config.toml
num_hidden_layers = 14
hidden_size = 768
num_attention_heads = 6
num_key_value_heads = 6
head_dim = 128
intermediate_size = 2048
vocab_size = 8192
hidden_act = "geglu"
norm = "rmsnorm"
norm_place = "peri"
norm_eps = 1e-06
positions = "rope"
rope_theta = 1840.0
rope_fraction = 0.5
qk_norm = false
attn_scale = 0.0884
bias = "none"
tie_word_embeddings = true
parallel_block = true
extras = ["capped logits"]
init = "trunc"
init_std_qkv = 0.0231
init_std_o = 0.00436
init_std_up = 0.0231
init_std_down = 0.00267
optimizer = "adamw"
learning_rate = 0.000395
beta1 = 0.95
beta2 = 0.98
weight_decay = 0.47
lr_head = 0.00465
max_grad_norm = 0.5
warmup_steps = 331
schedule = "cos"
final_lr_fraction = 0.1
batch_tokens = [65536, 131072]
max_seq_len = 512
doc_mask = true
train_tokens = 902600000
max_steps = 9490
dataset = "wikipedia_en"
MLP neurons of a small language model. Each row is named by its layer, matrix (gate and up: input weights; down: output weights) and neuron, and shows model dimensions 608-703. Each number is 500 + 50 x the weight over its row's rms, rounded and kept within 0 to 999. Numbers have three digits each. A neuron's up and down rows have the sign that makes its largest values positive.
After each neuron's rows, "fires in" lists the words (lower case) most often at its 100 highest values on Wikipedia text that the model never trained on.

L4.gate1629:469494552461491488562439575527489524487494463454513572503482529546528509548547499440415584457370546389555517552458513476502447393563547460488448518366623521469474530485485466437508435547488496435437541493525434464503441516537522439464521476351477505554477476551541447542533431500583503488
L4.up1629:441565459513532509578605564434493445502481564478465534438442472562497472484538499492537520438450620523519468485443508509489490533539430463536531561467457540514487534485529469508463504586512484509517506554457571538423489421508517584491478431453492468531479482510507471481486530523578432527
L4.down1629:534504542544524495525531510593448522573472512424467446487481445475450530433498522511463462546527517398491500513456563483538520530561580497583417434624485454508483476405444482489496543457476431477389549417484527508447446395513466568543494570550555533498510507437466573647467435558489422501
fires in: "as", "air"

L4.gate1537:482478571457500484446363488476585479462448556476527531543558523429443453585487504483446564549549465495588412513487505501564526547483511493524564509533551473496493416480452564549531465481496577473478517513512473485505409546469449551489573558495540441612593541457463527461524422501542492517
L4.up1537:499444555464426404526537461490504497443534541576541536535477539524472492594499513423541503429563563447581456530485576442520530460482488546475505512494510536510549443523510498489445502470483507483546500537492502535600582421501524559482540506544524515531676463387436583542509419474612472581
L4.down1537:517513510429448506476574462462503513500468477568504490475440501462487452643547596429505428352455544493447564519448547549590507567538442475453508463537515462570512484462491522469516503437507560492583557593467527597503602492485548548464534382512561452585548565526505588453584472428554585477
fires in: "by", "through", "byzantine"

L3.gate468:536467430503483451477512479569516477520484465377446520472573439368497531544430572558392432474464419481481424548525538505534584500566453547429489557500496493417475517544410541451599511531496526509473557521529435483518464417471400543508607536430433548514411456439437466510550518503475508448
L3.up468:498585553472548510447488528444476484466495493392485493524549536419442518499426444477594402513508546514521590503423549459521542485543530583359445520574498437535439478483493476474483507483505422538511468447548520450469470422536465455451505437548445460451460428434467482490467464519455491537
L3.down468:506404532520420453473517445498482535516477460649528558479457488613542398467548482466538493456427421506450536489413452533553519413552482487439491441500370421481437481489583574520540534442522415489546512464499446506459524437422491421515493443470520530507390497553551423518458496446585447488
fires in: "in", "on", "during", "when", "as"

L3.gate1072:437449370424517501519506492545502523465485558480550595572608508523506634528560464580504495434476585492505450441522516497615469500521511443473415500494571514454519447505445495503606457488536498353486469583570476504463493437447512472596518441552487467578587634539449410522475586520476571436
L3.up1072:471596385536506437514496488571564449465459471435477466521492604522501571467494402492526540476482553558485522544570530482576504439386547463518430460596527453593494478386427470546566497449520510442454470500570572427580458423501537475623399514444503494553532612507502442493481516475545466487
L3.down1072:489500479610576505467454552493471476546490479529493430490368562468484451475448454501476453550478487568469536586547476444614485518465511542441478439479494497508468525470515486544550488461359463553556502442480503508463461528503546507508482535432536582444515494509586492433417563518523450528
fires in: "as", "vice", "of"

L4.gate1649:503518499452436420337491617495561485554516553505518558505548488517594547535557573488466481537391533514512505526480560543621592598469437456533453565521595492490546593530400521602504604482508470451537526501383480446435517542497546521468569451457487548463539582503516516519544553478538494452
L4.up1649:495559532500510433474510533543451494487457479487504416501525557520561477459544506457470488460436442553488484588456456477587549517452474546524516486496523441536446491538397496365471489566505461382533480522578482416520467482543465435439510499463520504528554471543474571588470443499493542573
L4.down1649:453440483631504486419484531560573607521520563520511542393550484445493547585508550536463544505480531450632538435513451520491478551514610509547536493495496540489576503540465574476517559455502514480459582577419613465532509518546500467557574509493463489540432566554550492399568605448559565447
fires in: "united", "of", "und", "for"

L3.gate669:520569490526515554592453474442454596454508521474449564469443525573496547436512545501436475564436513478524460527397401532544540581510512552455558470575509554498581508532471446485526478549464533475448509531463459458519557549413547621468508589578461444452518535480541473456438504541491450541
L3.up669:538408489416490551500508535478574523501523511420504482526492463516590460503566473524551497535558469468489550494560495564518542516540545545543413522562527471506607465540490424548464533544464569530476587607521602415562550550522568493464506515511493452562479497467457469512546516497562500561
L3.down669:418566605535586560436585487478463494537471475508563522480510537484500544492561444485467528477571626495493413482518550437540480474476527394498529452480428505578439527498446524507445517470575412493477486436542476511531489543449467474557644467499507531478436441485455526596492505484464551426
fires in: "city", "the", "community", "county", "village"

L3.gate894:516531502505482494464461508438484488432489455441509439444569513498499485616356549436451506456561515429598469443488580387525536612522443510521597488506546432471524529509442524551484476468507543547603542480520379405587467423575514530505562520518382520450582606464526425553546532556528443544
L3.up894:554471574483453482431427513492523513606497515582531526510488452506547602445631534563400490520471474528526495504416430592449435413552517417455496503555471529404573544611454510507595515500485380494572516500522410434602463417451485508480445509453516498586494452470448505602475430464580539520
L3.down894:499563501568520555515517488498537478459484534404529400509557458446431494459426525430520534530478448572527370497462512513502536510435541485570522526542451470510372543487387569516481442528471456480430516494455390477511459422521536510544560521485447403452489518510545514570466460538576456404
fires in: "of", "a", "more"

L4.gate937:583445507537470573494486488515546560435485490486437461500517465447591520593430583520419488494558501431521478506450564431535488533423536545428413495521553536489591465612490523471481434486503467483541514538413539517475407479486528480582564522442472434422549569556482535493512508544493473461
L4.up937:512406506513537509544470495518426494527576481537464474467458488450494556510482551545468482538435451445538463521514543628466632483530531440552470467468399495489497524485481429505437421559468519522487467473506413452562510553396536444502468531446539578481533616499435471501496457540481494511
L4.down937:550566413412491393498498480475470556432523528531511485555469548423471531447580570459499568442419389634489483495483519430541476558497462424505548522510401523503432580517454519524523457560499510501483439466466514547487491447499583495513561541440506532417497467515369416425532460479519448516
fires in: "of", "p", "to", "despite", "trs"

L4.gate1842:471608488409523465429423442428431516476553561423579526485494512415469486479434487521553497454577450539526454493435531530450516470559625522395534520491436403586548571455474549536523458533499472394571465468514419565487520430576480501454588533508485493543445568443531434591504495519461441525
L4.up1842:456507472389535449500441460480557502429532439485553588522454590381570525524545592473502623557458512526539542439534507520532447475448532476424539444488541434431527529461615525455376433579420507434566524446564477469507453552526482471472605527389388528497429489483481547520432398521450509490
L4.down1842:462454494490512499443438535500454489499397530459493545548500504513573567538460493545477469439545482435499474473473528579514492445449573485493545464522473544458464449597428505480475446458543493510565505565494435505564586486489434471427395530437459533526575442502531475442501540496524495540
fires in: "are", "is", "was", "were", "can"

L4.gate801:505453521465485522470438507541445530409491462486530537513539411465558546430594544563558510437476471471543516526456452463525438472528623564495490474563303530602568541427489568485520565587566528515579560524608530582411441496502452532539537537479491486499437510527531442600554542554472447504
L4.up801:516475396504434440370562456493462446528477472457430510412553533523572549395524517470500459427476442535605524545479461483522556531541452472488458494542303452600596528462476610528468492495504451524464524487434542449493483455543447540491530463421475512455497535546572428442515467465575481507
L4.down801:514399520465491531499475441525478476432479479446457548424513490517545532435555516547403484478470431482589554521486519421472510458525504562494489513530421496483532469465473518484494488511525493542538523493490472505417526416504594557388550392491536501520434499479494475450430537490569483552
fires in: "when", "while", "as", "if", "although", "because"

L4.gate1459:616494558529389474502474497488585540456563544527517593553456497467421647450419452536421447459465578524559423496530468493459579476446431594482424509522455526478460522526436524473426465603510429569451531479571409472471540582538499455556501527417509586419561486501520457505500489549593495465
L4.up1459:530518484491508508476480530467571447569507479493534523514487501529538507525542533448508578485515595424526534485434501470466615519500415473555474519453467459521595519496550440519461422503461520494565558574436518551547557499448451500576510561545533411481467496511461489344480408499491414496
L4.down1459:596505496542458465510497489410477461494598465447487569506432525580518613514476526485477391450511532490557484474487546525585487389604530582546444534401413469528563501532506477515539424590533506498489564549420474551531428563486552456533474527383599551410551639434488473524408587564593366551
fires in: "of", "the"

L3.gate377:566507560543490545431507571487473453530525441499516420485548507464533543551587526556610466480474483557568356517468569477480527502459485488458586501459519577563564538431516519414531497468622512444559469556506436479426498431430457583559518508489427535508496504471460471487558483526552486374
L3.up377:474468470513545586539542504497476539458390491579582478569512502481557599493549517462573544460477558478541442422500456484404533462415538517471586501543463495430502458475552589471539469388543489511534466463468529466458482474466507480569514499465494567516524567456494440515507400483450489411
L3.down377:498456457501529463573520477496409537528448520512524558632558516556522572498529496482439535459473506547461480393466388522484497508563569474480509432441692494413442526569524504497448537473472472488516434395522516464605540541525471391493412475489484542481477477549533536410447457505457458477
fires in: "british", "russian", "japanese", "indian", "chinese", "canadian"

L4.gate1606:495379551506491434446471515608468573516494480505479520478462494528417532512439548504518439381451459411442458461588527465504563498551433543458480580465517479534467589525480486507543473474570576458620529426441476399521469536481541624569421559433522499450510589447478444514631499509422454520
L4.up1606:547443493484478515478445512482563456481428556467529492387480450560386581466427492529439460485528409482420448598571515446523535534492592460493453605558521485579511464558323454511532575540476533462543461513486500530483582456529475508481497475483473485499448478448555472599527415485450534526
L4.down1606:450460471475606433471504465532484646490494497532605497481533521429529492533473535469529460519495472488428533505484436498458477528493435420525490524488481517528530408516581556508577489502540454462600555478390501582478526437502545498459522589547490572511438486522500480442533509455480522528
fires in: "by", "from", "to", "during", "through"

L3.gate25:467534548553410478505504454515478531552545534498559509540467429437499564407509411598521451549483472449552520464539544565574517560605534453506474529434404546515443564523561490541514453561428562435527490566501482472583500489505465475537505477469489466490528483517484471658425493535577537527
L3.up25:557467498494468542451584547552494538556560487538533436532485453552471496554507531530481465517471542571468459483458495584429542545587498463485501489477460495532521578426443553562513574532516518512573392516565534478597544530471445559483492497445403417533459437552481431510504419481497531496
L3.down25:492492495501524542483453552513509520430466562429505548444529484532498480559508635470464506510516534603464476473505598513418538558537496481549537488493524559479477505462496467489462442594533473502365448525476558456509511423563450492535475502551447509498532446453502419470486557479428475481
fires in: "is", "s", "was", "are"

L3.gate638:553467434470569590516535492518363547500567525420517510508426498492333558508492495504508412485478456439594460469427543510530489496415469478422501515530527484447464416508546483453444528489562525458479570472504452565498517435450430491520539474510522533497495569461471428459546532554484353494
L3.up638:544519479510534426508572467539549477482511503443517549404443508492479521420484399478514537489537534484559440389449447541540540401445514580538426523498437486502499473495467490540511452522552511487462538482510426573381574499487543516514446596506469549440509545502489536536421457510491456455
L3.down638:488469605524491481517451461444506445467437374440437395544470496602589418516460415519493482486469556586540548519464524558504470464538458561558444492489463483544576456529407513585500495512461477491537477473533405513463499590598578584626439568435452464509596455502515581531502564462494489428
fires in: "the"

L3.gate1196:455504472394501515504413459504591484477447485475529499482486434466483450576390478476467403485534445423546454522521514481458537529574403432447417551462582501469499509490502491443480569561457553463416561471487552516443532494497491542583526519451525427482568527484449420471468540499597505486
L3.up1196:426423488532393472485531576486571517429562510609540392501503453478554586420507483486506509460507485507537519448459498465411445551419487464571417486493567488482540531504493413546477587496531482480485555440490540543480534534489533454446523548500549501483434575528421430467618470437612440513
L3.down1196:463486480517521512493451561593398473406507485507566577470522454564530431521358518540472494455487521564519495567542479469494453470421531462476548540521460574476498500487498516557507487474506411516506522519485461568498491541584549463643481579513466573386591464504524533541457535514479442479
fires in: "and", "to", "2nd"

L3.gate1202:492536415545424572435553464538477398466569475484565471564473490419419544542429407503482533460419418447562537499549556536614489562529498495434444547495473555475515473520427459475407464430560462517502502557571470540459524521418522477484593506457467433539534551565479467518497580481480426492
L3.up1202:540402333545473544482536408518495493518458504569508506522470452578520494492583450537453558454494428489546542546469436474503476465420560583490456343551572440502521478451524582436530560562534443469510535593519418517481470591373599496543507558534605536505528408476551485478527476488617458479
L3.down1202:513533479450593558517501495365492527514516471511534450572474489421466508514457495486559515433514530523480471464424500564485474506543449426584491485500478485346524561506472523532503505567492541431568575432513480487471533551457444495479552497422497512427459448479482452574493567531440453582
fires in: "of", "by", "wu"

L3.gate1502:523500519597513491423504587404596460464527568413441508405588464376448547554515514475405445468498518496558452483489565501513565427524443521482485562505541502487456527546424515438510414486497454454460477509519458522538495414482379496537495545508451479431578511458513567492552531562548585489
L3.up1502:406548559494528457571529543511517457470453542475442556516515525504536441487416477513491539550464491553511482575485481549422494494566506452490552472515515461481506401482462594499531496380512485532447502496480507476410503491442554508432515513546521469462534484501379495453429462525439492507
L3.down1502:473488459358489436438455500488424544553566440515566513429564354586478488473499497416506551505488496500497478512487569545452516462584452499462490518456526496489625506507427537550533627489572500428452528476469449505505519484462430523480420384476442627501538513613482415429586518478373473519
fires in: "in"

L3.gate507:486581540377548496547414594556523518481439513478606502586458536538487517503513484598417538448449495587503556489538468507517533487527623589464480530495491534500447460563566531481529485499460420391496466482538455503555471419532505469465503511522576568497518512481445481563466501460502487620
L3.up507:467437478458520493498608445514456558438511587483514513455620417497595476505465448521467525604533588495478542436545575581527454495474577424531533544445471506492534548559620520393495558444422435528517521573488513614558578530494468521502463536546559498522485403542551417553459485484541571540
L3.down507:416466499477529557500484521463430472450409597439592532446502611563458493493455583515532390494489553476566505557444507602452559513499560580462422463530509418533386495494503535577533449451547550442367526482538508513436450444553550533477462512587501477553608548503420509484466544488475503539
fires in: "as", "be", "is", "being", "been", "are"

L3.gate1714:554464494556538444495495389409507499487524465598429538487453665570487635497461467535550567487486424535481502511499467455508466505542457523490462468535575479567484438571509473543454452609421464365530493502436510487475448552449401484500531438541432513436516432437380561513554493544550529470
L3.up1714:516548502548493589510594508540510499477488437538484407526480488487444530517581486503524434545557544554463511487584511491546453499395481567473501539402442462570545549503480432573524481513565452509494428444586553473462498520504499427453524522516484531506503500471472465499541449545455400527
L3.down1714:516546517468443454467476497442499495568527488496420648460487493464502540559501497457478479499406418443559421588427489583531444507601523491468481539459560452403465394474479579496591579520435528443431527501433540539458507602509507550583480477558538475437544515546507508423494572475535553487
fires in: "these", "of", "song", "story", "character", "film"

L3.gate1927:543468462576604488484433463437420628515516513481525534447536488488521414533427542571514436458496532483571459525500459533414519552526539470466529479428517526487559415493466483460535414483423408544474401584495471514436496539583543518422491428557506534523573536493489435508529528486541467473
L3.up1927:521463462570517466505519506530461495511534532524465524460524485492454470430517516537480453552506529544453580477500554473471442506471492505522599486485433521424570511575498571581449539485388535487406484480476415514410507525573492468490471521466539506509545497487572420523538499546492481557
L3.down1927:492462501505531589412482499449563519448464451472549572497439570467482404451461399528611441483557463478398473513469441648448463541436542493525453501546459470515492446557465487566455489515569451545506527460529492493500585518471502441489486499535533511500501513464473490505460520487468421526
fires in: "university", "state", "county", "community", "town"

L3.gate1672:474503498485517583519492528498478511420556670536522449528480477493521575489504509444524461482419473511501495523493557531492517501502542419409443458426537518458461448431468464432430448567418503557553480538485522460508593415518456557417451557519528482511444492467526508600527504574639452473
L3.up1672:371577505482493474482577505584525482428519441535583496534526511491527582514472462475551444629555424468421597529554430513460496461441511516487437514550469605507508465452444509505459494559428408517546537462496462493480551465555419507525545477436460562465463461544488567501600487546538421556
L3.down1672:494487556491457465508501422484579521418459426440500523454463557588524516502470460466446459496564605485509528616472490476522435577524510550484431475596492584584501469521589460493560501473477511518554526553478448427598491458471422518497452447472473445527547546558463404411445519407458524569
fires in: "new", "hong", "caröe", "oldham"

L3.gate1138:538486490512520530532589536536496511557598522441548494528451493474563431444543576544540415529401449480453541512494523479527555493535558560410525446537429403480521507529520466537502440438589429502470424485441448508473469561487585455610381531530472557611515497577454447523579504513533474559
L3.up1138:410420523479431441513424516514541536433456441554471517467467487469515532416502434488556457513438509599549431546472548526375433499489528442493492562450425483457596451496498527493477496541476532394549552456517419593493526534530491488498477417523525483478543495451579540470557475588438498414
L3.down1138:535471482443554542409451584554392489554546510539487552423394548343527620481527483451530514570484427430436485457585492484444439495590483548381557574466430551525567545461525556542455475543473565546475471576477520474448475529477510498495514553544425487529475505467581432425519494419509570491
fires in: "born", "from"

L3.gate937:482491451449559557541565556522475512501458614469470537454490555411491565571509602499523493446505468471480502466538455518549588479438558498471459516439458522476497432520528519485444477593518556450453468589427573542464473524477571490417551462506508487483580511589600495494465450458579519522
L3.up937:491539427483476442339497584402502495553532522532532457493511511550512562584474413470534442425589544444477538417503496543462519538558517460543430561575480499504534453498425598525540452560501572515487471592468461599514496514457468553479561487608622486539512479491390520484467478473493501490
L3.down937:507480532500605569611427439537425507495491455524448462452454533448559511409583510521499518541553489527452479546504438516429487539493483543479563517455537475514467597494512540582457604541452538475503464411520548353564543543564471447532458535428504509404566548457495477495483516471477484524
fires in: "to", "river", "went", "reached", "railroad", "reach"

L3.gate1988:504446573548511431485542473458489563481525545407612508474551470476482497444490500498473527535551528526497495461507501517552558548450570470420500551480498441483511467415544468482573400587565548451523420490441469532547551456387447533369526462494437547538517515424575431563477393555563515543
L3.up1988:443566511587467510480593524475425480528597571545519527527526580489524529461458542433626464515415498499438514459475497451605507386532558539456423561497459488520487415489453483423567494435455428526510488456509550493551495609524453487422543562427554514545470581447490479469474515528505439468
L3.down1988:528447470440554529527407567534569506383517513395445478542475491569521459425464517501425527560463471516536533550463458526426495520472509475467438513463462546445604530430506536509478427510554500475456488521436488494499545412531523405449425382473471503557528389465522476468415482539502502547
fires in: "been", "was", "were"

L3.gate872:555455540470480404445518636601558519536442490502538472463500500513478581511517478569486505502495481559516534480471497522517485533509388447471554547499492540420468492522451488444517477534452473403571484507487505489564407478529537485416532521502479588490495489434478544502539522465488532484
L3.up872:553483441421468479490441470525470477449498461445489465515543554496464462592456478480431502503560472464512533606587534543490454533540459375445438552469541454498489473459474549552498401516542514483450494604486560428470520428465545372470573523578486494519543396462493476509561578447523526500
L3.down872:491467493518532531432527496543446516491383487603449566512477528509551426511532532498392392455513528447510495545491548563512424524524520452503510512442458484485557456500470478459539415480555468513463496539480552503468530482437486509489553554545492475524557509521497495443617539437457463470
fires in: "on", "the", "fossil", "after", "to", "u"

L3.gate320:475453575488607428526444501506404491474521515499479555556514488563462497461438560460460471528556511572480480493475488457539580491447388549498615554511465430442636503506515599493488533578479458517583513598523432450491567587560433516486521440493543523568573598394428517513619548425602528489
L3.up320:518424519476519428513451506456461505509565439429532521495494389481472491494580480553569486556505535426483568555455397458486510469558521520547503515455569512477460436422506460456532491387512615427525456528446444558412441424422600495612476537483403518577518601515545497475436521494534420461
L3.down320:543476512548406503451464481488508648549552529555500486549439548452523512442506516446509448414454467395556452509488465530548475521396464439555524505569456506478461510619360550466461488509511486564454533529434575554467511529544481484496514457413517477468465512507414495523427505460561393335
fires in: "city", "town", "hua"

L4.gate931:487510518427549509500463574467518471513479534546528532564546489469532443487471517531430540532554424449569506488465513466510524510523533509537595522475582480488526408552561525450553462544506441519565572583503475450470522449525561505521555566524478468480469508554493554470465398503563416530
L4.up931:499579470463541577532489488468497494425477457505568514473456558456518511537528460431428386442531527460625464422517501584500514476480513470605517485535446498489445466465561530400409598525437583552446480531590503610452511494364462399461472457479485382474494465523510571486508534529467473475
L4.down931:489507503537460496448532432543462451513477477566568511524443578546592527499480424583455479529524456497475388523385489489639604545512595438471461609543487578565442486440509554407500537427434509496468524505458450574481477498511539461485568577431464494503434543536505560558503450527499601528
fires in: "two", "out", "several", "a", "three"

L3.gate1:515504480439483390512494510520472562507475477510447499505464499479417445475493465602493486510482352486545472557511514525486510543540511532458477593519371499502400438624554528494497480545493481534426485597491429526466461532641509459541436400510474520504522588456464488632461536514477373529
L3.up1:433495473443532592525395477436442482453541442438508460541555437514471565466496548572486448472468558512522501539460381491559484582512489529497441533522508420496489556593518577509488546360491430498449520474439524493477556529527539513527509521492451491489396515490438459474445499507479487521
L3.down1:498458503533425487521536527537510598438428492476410508490471511493460472448530454490594414467420513488504414459540512477564559511562466490481519465471482501537424549453436555446527483523442471528451489488502484412524569547489577570457560481389425445475567590474464602480449420489457542479
fires in: "first", "former", "early", "gresham", "plot"

L3.gate1767:531499545520526394496488446493491481383439620382500567411508616526420504497484478515509567491506551476573504453537497473419479473472468543499506537466476474497450461459514547539534485450578617498442468427522547472536517497489548543493505474495540508477367549455544505527478555511470453384
L3.up1767:527483469505543512494572523479556500524484535503522460482515463432562590538487416511591474492483508508510444523418470461613461484485601549540444539499485571556558365483546533469500503475520447449555528535486546482588455616517477394367508518439408539493458457499511483464481518486434477547
L3.down1767:468491494510538503562470514492547456480560504491522543551526570557477476512498644459472515428485516499492478461541510528493479510387563419508521548452548424434458560490458510607510502543505494466421528443481480538502589450563472551562496468524632436453617541451528525525456497477534531461
fires in: "was", "he", "are"

L3.gate249:473502506538440513521411456583537528507529538507552516565478520418503603496508505522570466493388434505492494506539513507530431496638487509474485543454505602445532473430555458408503437492542409419475483482560502561475517437454534457438488465508445433438462523503536470550570525555504542503
L3.up249:482510535525450509474449543477403468506489468428514367539505549549530583521571506506510469518490548553538510492483378615417387486505422605418456487489403502543548495587540493516533515521452612518452492530498528468405531534455511423464439470429516569411552495490565441465564484579490440524
L3.down249:472488541571578517576461473526517465497531500450550525548521558492534427472463448409593401557465430626526490469411476511496441503470413565415473471536528572468542504588510485481555509429375499518399548540474470479491509465449437613519502516481398466520638404438501451508505491520500455417
fires in: "game", "series", "character", "games", "story"

L4.gate150:453523512534380508567516485468531555590419568466466524554555499469451443494512514482499473501558454456605416511540521443490662522529525547479510463585578537406453543501471537544522528455552581497387448534487501467540508503538539556547526475540519549466397513521477459327499450491665511509
L4.up150:440437475544546499502527433484516499585467493464533432498564512493534469438627450505524472344563518501449512421496515526514484528586497535536458510557474490478512468477536482441451499487473396487431463399528470437472430529554508430452452478535525520561577543531533414502437432435516473490
L4.down150:509533491541596507549447445408537570438529461604422576496536492536510494495419475464480550521444591508558466524431408480621556516484564495527478533455525518589517559539455514486573564554505449493486509615479438542440533529436517437553595575442389489514528530472570527536515525556547489558
fires in: "two", "three", "five", "four", "six"

L3.gate1903:388452577472402519524571509432565506494483542460462483455427544507508466431505500490588476475481478523574568465553535530428522500537490490471484542566532602582493445540612484454430407478541471485539628542513554524510573523490496483479645549521524463478514466518454524506452518548491505512
L3.up1903:407489591501472465515491486493567477438439478479391537420518455541458500435468474465540512423498597531525558549558525558456467462387509471496550472536432492553404425487564547452452404556473448585491478402457526511494563512503524520488559451425455456478582479495466591611543563501544454454
L3.down1903:462407541495404534499497501396474544397551399450408532453465529495479421458484517391413571563490494508442597468507487558472522504436422512480466564469530495523509439477476521564523526462477527467481525569479409529559511471474559540426565448524515486487517499510505586539605467443481463463
fires in: "by", "with", "of", "without"

L3.gate390:474493525479466573479463489495478570542460446572537514547497485472531455526510490494463501517518438543517447481606527452503585552508504570385570492549380476553565515467586439537437491536499532506507568520550491529533410596538499515478604469428493507504542479424506547511532420473507517502
L3.up390:544542525340477490435499459502502467559518448570479483477470534526549536574488498504591461465560554530503518500537487536476527590446497488477508539510514536552513499428465532485573527571521387583492461560485469480505495533532580534557548488552570473528551451499506510423509552450441444472
L3.down390:491507505396440396406544542495473383491515448449531537490530426591550564577488559416539442485577525570468405486539562546444490442408546516528523557458476525412529459471376473506581497464435381511591429534387450435520650455502432487565549554526518506525601555507539455466549560430516488451
fires in: "to"

L3.gate781:658589432479552422501578546491534447495483472399470538514538546533463587567527438537490429533470528482561472487502528484552429490529460545475434506415350511480497529470379478541461501433486545518438435491494441527507457521421428477511440538430484543420503497488527435517558496476482493442
L3.up781:502502538572420434506554441558483637557526445451469418452484473497477481542637472566486584467554477539580491438406469478472499421522541483517437512506491609537514466521535533525492383553492555479508569487558454481476556501561505470481514431533598551540490469570555483495494512482584547527
L3.down781:516507516509610632530343519454485528514505518477554435584485394549510452504553484446403524592498569525504549458495525521520494547473488492546517434575555494473512436586528454381452455483447470494429477523552432466522512520433578546578426481452515559488590521502505701547498496533391475534
fires in: "the"

L3.gate616:416492583509571566557525409563486518578495509547564482494459503407561465538544429515454425566469492505549580457535571533448526482576526456437594534506401556503548478542485488431459616494523532402540531513494442605561454584453389582600521434531488426531548532570568503501438451615405451497
L3.up616:514562439562494532505500480640501442509529476526573478472471513521512603527442383516572459490444484478585429678516465546496547512465535499523587497537538500454548412446494551512386478437558434537478483469531477536493538611452559485444508474417473520442444513405435440474470508559516466442
L3.down616:494495482500540464615546529413427609532448537525591484484479413597495518488533532562609505533491489488511521472394493494532500494569454524551487483455569444411491455480511442560489534410511539548489525519581434439442482484543535437466398551547526595542520422474463444471481489587458561529
fires in: "british", "french", "japanese", "chinese", "spanish", "dutch"

L3.gate1366:546474454531431449526478417555468600543466524424523488478417463520533551477581568568411447529544451494586514492535494514527555493553510635503511450550381545563559553441510481468590556527609525448546559509585438449461421493552517494487487520496547629499421529472594464546430479495527506570
L3.up1366:447435481427441513397428530439492472498525520516521466507546463405572439503444560552448518502533608381473468573506489473461432504455488486522525568471449520492368519499516513503511514467517542571493559466464442488459443471512521520561531493430467462561547467567422468460539537502556512541
L3.down1366:495448621457437477443507418533447445504469517437492494409527512459465480445665565534436486438460531470520578587522495459417486463505504585595435522584383540539518513549486502532555550532595477473592590513498462529447494428497454592503456554451498513446422530452545414582507500500516533511
fires in: "when", "while", "if", "although", "where"

L3.gate801:392483585407496541488446446433485501547420509444611517556369557565439482492509500524487525437541515545626394631454492536459470519575432469496528557546479430442498425544530524568426464498397574491443516458502565440518506479431486439490475444423507424490427605524477509508495482540612520465
L3.up801:569497564572484538537482399641550449494580585592551538582615420443490575370577437479479446434563550509508581572481471452516478395460508484558525500465402539491562479471443504488514505441449523460454466469551614463556503521482428523483472514503454342479467456555579438498555504456520430484
L3.down801:544617417554463500521503483465496601538523480521488412410565465629483490537485544471507460569417517557524493440476505479536479522464515459571536567567520516612509485559428491493455426481570464457423464532512461457446568549540525487399511421602414458475584603538488529383417491421505603544
fires in: "to", "takes", "take", "drugs", "us"

L3.gate1461:568514470562527565494492563406617516463534597498485415455591497432453581513446450470523480506443481453431464574476553523463618494476499532585522497531482375421507438528465569366494421575530474514583538498545435515449405505486473534524509477436456558490530494475427516511588411547505487499
L3.up1461:540433525561489535523485449463575559479534441552491424465543517477459454506460491430490482531497482465384422489565348412487529488507489465631499472520468551496474496516530512489421530453408437549443534455557490497485538573538488546611541487518548486509545512556525501463511449584428544423
L3.down1461:548501510500496485536503543441482465566546484425507483449563475522550438493526544540526446567517513503467530468406509412508478604468427499494444352480520577474477549384528497568451544415459496454434486487527589442487525559521481473450537438519504480469499555590508481463423541546531475425
fires in: "new", "double"

L4.gate2006:404444488486494497418448488475468513407451535485532446479508433390537577478561494534480406566504614476564497514488445480466502571467466536404473535579511513553413474534452583585394523404511531516557470486479488443494489474485470507524385515522509486506506593530375535491506496457539524485
L4.up2006:514509456467493549424506479520570450511493518484577461438541497483554478508497480486468608500484372512569457569480484447458578451455536486515509447535544513483535462438494514555483437550456525530492555567506537416529459451400541475519551450510527545465534474432435500576525507532570418526
L4.down2006:450567529502470657464439538582504597536536467519620431521448366425488438477523475459470540442552601483511540511573549521510470531576514397649600500492523500493571442435455504428520462515547461520524484519495535549564429538444483525527464439495540488546590495428533437366542507530567493409
fires in: "of", "best", "for", "chamber"